python train.py --n_layer=8 --d_mlp=1280 --norm_eps=1e-05 --attn_scale=0.125 --bias="qkv" --tie_embeddings=true --warmup_steps=200 --schedule="wsd" --final_lr_fraction=0.05 --dataset="wikipedia_en"
MLP neurons of a small language model. Each row is named by its layer, matrix (gate and up: input weights) and neuron, and shows model dimensions 64-127. Each number is 50 + 12 x the weight over its row's rms, rounded and kept within 0 to 99. A neuron's up and down rows have the sign that makes its largest values positive.
After each neuron's rows, "fires on" lists the tokens most often at its 100 highest values on Wikipedia text that the model never trained on. A number after a token or word is its count.

L5.gate961:45 60 60 42 69 42 51 80 44 52 44 43 71 56 51 47 72 66 47 56 26 46 44 45 31 41 48 55 50 42 52 81 63 38 66 44 69 58 49 37 47 48 53 50 35 73 32 50 33 41 28 37 53 59 47 46 54 75 35 44 52 63 46 34
L5.up961:52 55 48 58 32 52 58 62 36 51 47 46 60 43 52 86 68 46 41 49 39 45 38 48 42 51 35 56 26 48 60 57 66 52 40 49 74 52 39 23 51 48 48 69 54 51 42 43 45 51 43 56 54 50 48 41 53 50 58 19 42 57 47 47
fires on: " " 39, " more" 32, "1" 4

L5.gate122:59 62 55 46 61 50 58 37 36 51 49 63 59 66 41 55 62 63 39 42 45 54 67 56 49 42 64 33 65 63 64 75 55 65 51 37 45 61 32 28 45 22 66 46 49 29 42 48 36 40 61 30 34 50 55 57 55 47 42 63 70 50 55 49
L5.up122:25 29 67 30 32 66 61 58 25 70 49 68 35 30 57 27 34 50 16 24 34 52 43 53 57 32 53 59 54 50 49 56 50 48 51 60 56 34 62 50 35 35 37 52 44 26 34 59 29 50 52 70 31 67 49 46 25 53 47 48 48 44 47 64
fires on: " (" 25, " and" 20, "-" 15

L5.gate812:61 50 36 61 50 41 62 62 45 57 39 62 55 50 61 63 61 55 37 63 27 43 50 47 32 49 57 56 61 54 51 53 35 50 60 32 51 47 66 50 42 47 50 38 59 42 56 30 15 49 21 62 47 53 56 52 40 58 63 33 63 44 21 54
L5.up812:45 56 49 44 47 46 73 53 65 34 43 51 53 36 34 70 49 64 51 47 55 48 38 81 47 34 47 58 51 47 51 21 35 53 44 47 46 39 54 56 53 32 62 47 51 43 40 48 46 24 41 57 35 61 54 44 52 60 43 38 40 54 27 68
fires on: " |" 31, "lu" 12, ";" 9, "-" 8, ":" 7, "History" 6

L5.gate1260:42 42 47 42 71 38 40 64 41 32 23 46 66 45 47 38 55 46 45 46 49 45 28 64 37 46 62 41 43 47 37 40 55 58 67 36 49 41 50 48 52 36 63 45 39 04 50 70 53 56 41 37 42 64 50 52 61 28 62 63 72 44 54 59
L5.up1260:66 61 62 64 39 42 45 56 40 49 43 58 57 34 65 61 40 53 42 53 40 52 47 42 59 29 52 27 57 29 63 60 38 30 41 59 48 69 41 44 53 48 32 50 31 42 38 36 70 64 48 41 53 62 54 62 71 74 45 50 57 50 22 59
fires on: " has" 49, "s" 19, " had" 10, " have" 6, " in" 5

L5.gate1173:58 53 65 15 47 64 52 70 47 38 36 49 48 45 45 36 67 62 53 51 45 65 40 38 46 43 62 53 76 46 46 53 62 52 66 55 38 46 46 43 39 30 50 66 52 46 43 47 37 32 68 46 57 47 48 57 34 43 61 56 48 56 39 38
L5.up1173:35 48 64 52 29 49 65 63 52 41 34 20 35 56 57 49 56 43 53 45 56 73 46 46 40 43 55 47 51 56 60 41 58 58 32 42 48 38 57 51 55 47 52 34 46 53 59 54 63 35 56 35 60 65 62 35 36 47 40 44 52 53 69 37
fires on: " (" 30, " De" 13, " To" 11, " con" 10, "." 5

L5.gate402:74 53 46 33 55 61 57 55 51 55 67 49 37 75 43 43 63 38 51 57 56 60 60 56 30 43 48 50 43 52 48 70 33 68 39 67 56 69 45 68 32 53 43 60 50 44 44 50 72 50 60 62 46 34 66 51 50 55 25 64 37 46 47 56
L5.up402:41 46 50 26 43 63 51 21 51 52 55 64 30 40 52 34 56 46 52 60 23 66 34 86 48 48 45 46 44 39 38 60 67 28 53 58 41 58 76 32 57 46 80 48 27 81 28 42 61 27 42 26 47 29 56 73 48 52 51 32 62 37 51 61
fires on: "u" 25, " Re" 13, "e" 11, "i" 7, "ri" 5, " " 5

L5.gate1077:52 63 66 52 46 37 58 60 29 46 28 55 55 38 48 38 52 49 20 55 23 57 67 66 58 35 40 57 40 65 55 61 50 16 59 41 55 62 55 45 14 44 54 81 67 61 54 44 60 55 46 41 59 54 53 67 50 59 68 37 69 33 28 54
L5.up1077:68 62 55 40 45 29 60 40 25 59 45 58 39 59 52 58 55 52 44 60 58 69 34 68 25 40 55 63 66 52 53 65 63 36 60 66 35 74 62 40 47 34 35 50 41 55 54 61 62 44 18 39 63 66 64 49 46 54 64 48 43 36 65 72
fires on: "li" 30, " a" 10, "ri" 9, "A" 6, "e" 5, "i" 5

L5.gate669:34 49 54 31 50 41 48 62 48 49 33 50 58 58 63 56 62 20 43 55 41 54 39 50 54 31 68 49 38 70 50 46 42 58 65 48 26 40 65 47 53 50 50 65 53 47 64 42 54 48 40 47 44 48 52 23 51 59 53 44 47 54 44 49
L5.up669:61 60 72 51 38 29 17 57 42 65 71 60 56 49 52 58 34 61 34 47 41 34 55 52 36 43 74 57 37 50 42 55 15 36 58 46 54 55 50 61 41 51 50 48 66 66 54 52 59 53 73 51 49 62 60 34 67 23 50 58 53 34 60 58
fires on: " La" 29, " la" 12, " du" 12, "La" 11, " " 9, "s" 4

L5.gate787:31 48 60 47 51 42 36 44 73 39 48 53 60 38 42 64 45 58 35 53 53 52 54 73 53 34 55 55 59 46 50 92 46 44 32 55 43 65 60 58 56 55 67 53 62 57 58 56 59 39 35 45 60 61 46 50 52 37 60 44 43 46 52 73
L5.up787:68 59 44 62 48 49 66 51 53 52 47 57 42 30 49 70 44 48 41 32 42 50 49 74 42 42 48 34 43 75 66 59 27 49 51 36 41 54 44 43 39 71 53 56 50 56 50 42 58 43 33 10 43 57 41 38 54 52 37 27 39 54 53 39
fires on: " " 37, "1" 20, " |" 7, "2" 6, "7" 4, "9" 4

L5.gate543:32 36 34 32 57 56 32 44 35 43 30 34 49 61 53 18 57 47 51 44 38 52 42 50 67 58 51 42 57 51 31 53 50 48 49 44 57 37 37 35 72 58 69 46 44 46 44 44 44 64 67 43 50 45 59 51 55 45 39 49 68 51 40 45
L5.up543:59 63 68 36 59 38 51 65 49 43 53 29 57 36 33 60 31 31 15 60 39 50 65 40 53 38 60 72 40 52 56 45 38 49 40 36 69 51 59 57 62 43 43 41 51 47 26 63 60 46 68 66 39 68 54 34 65 34 43 37 43 54 37 42
fires on: " (" 25, "s" 15, ")" 11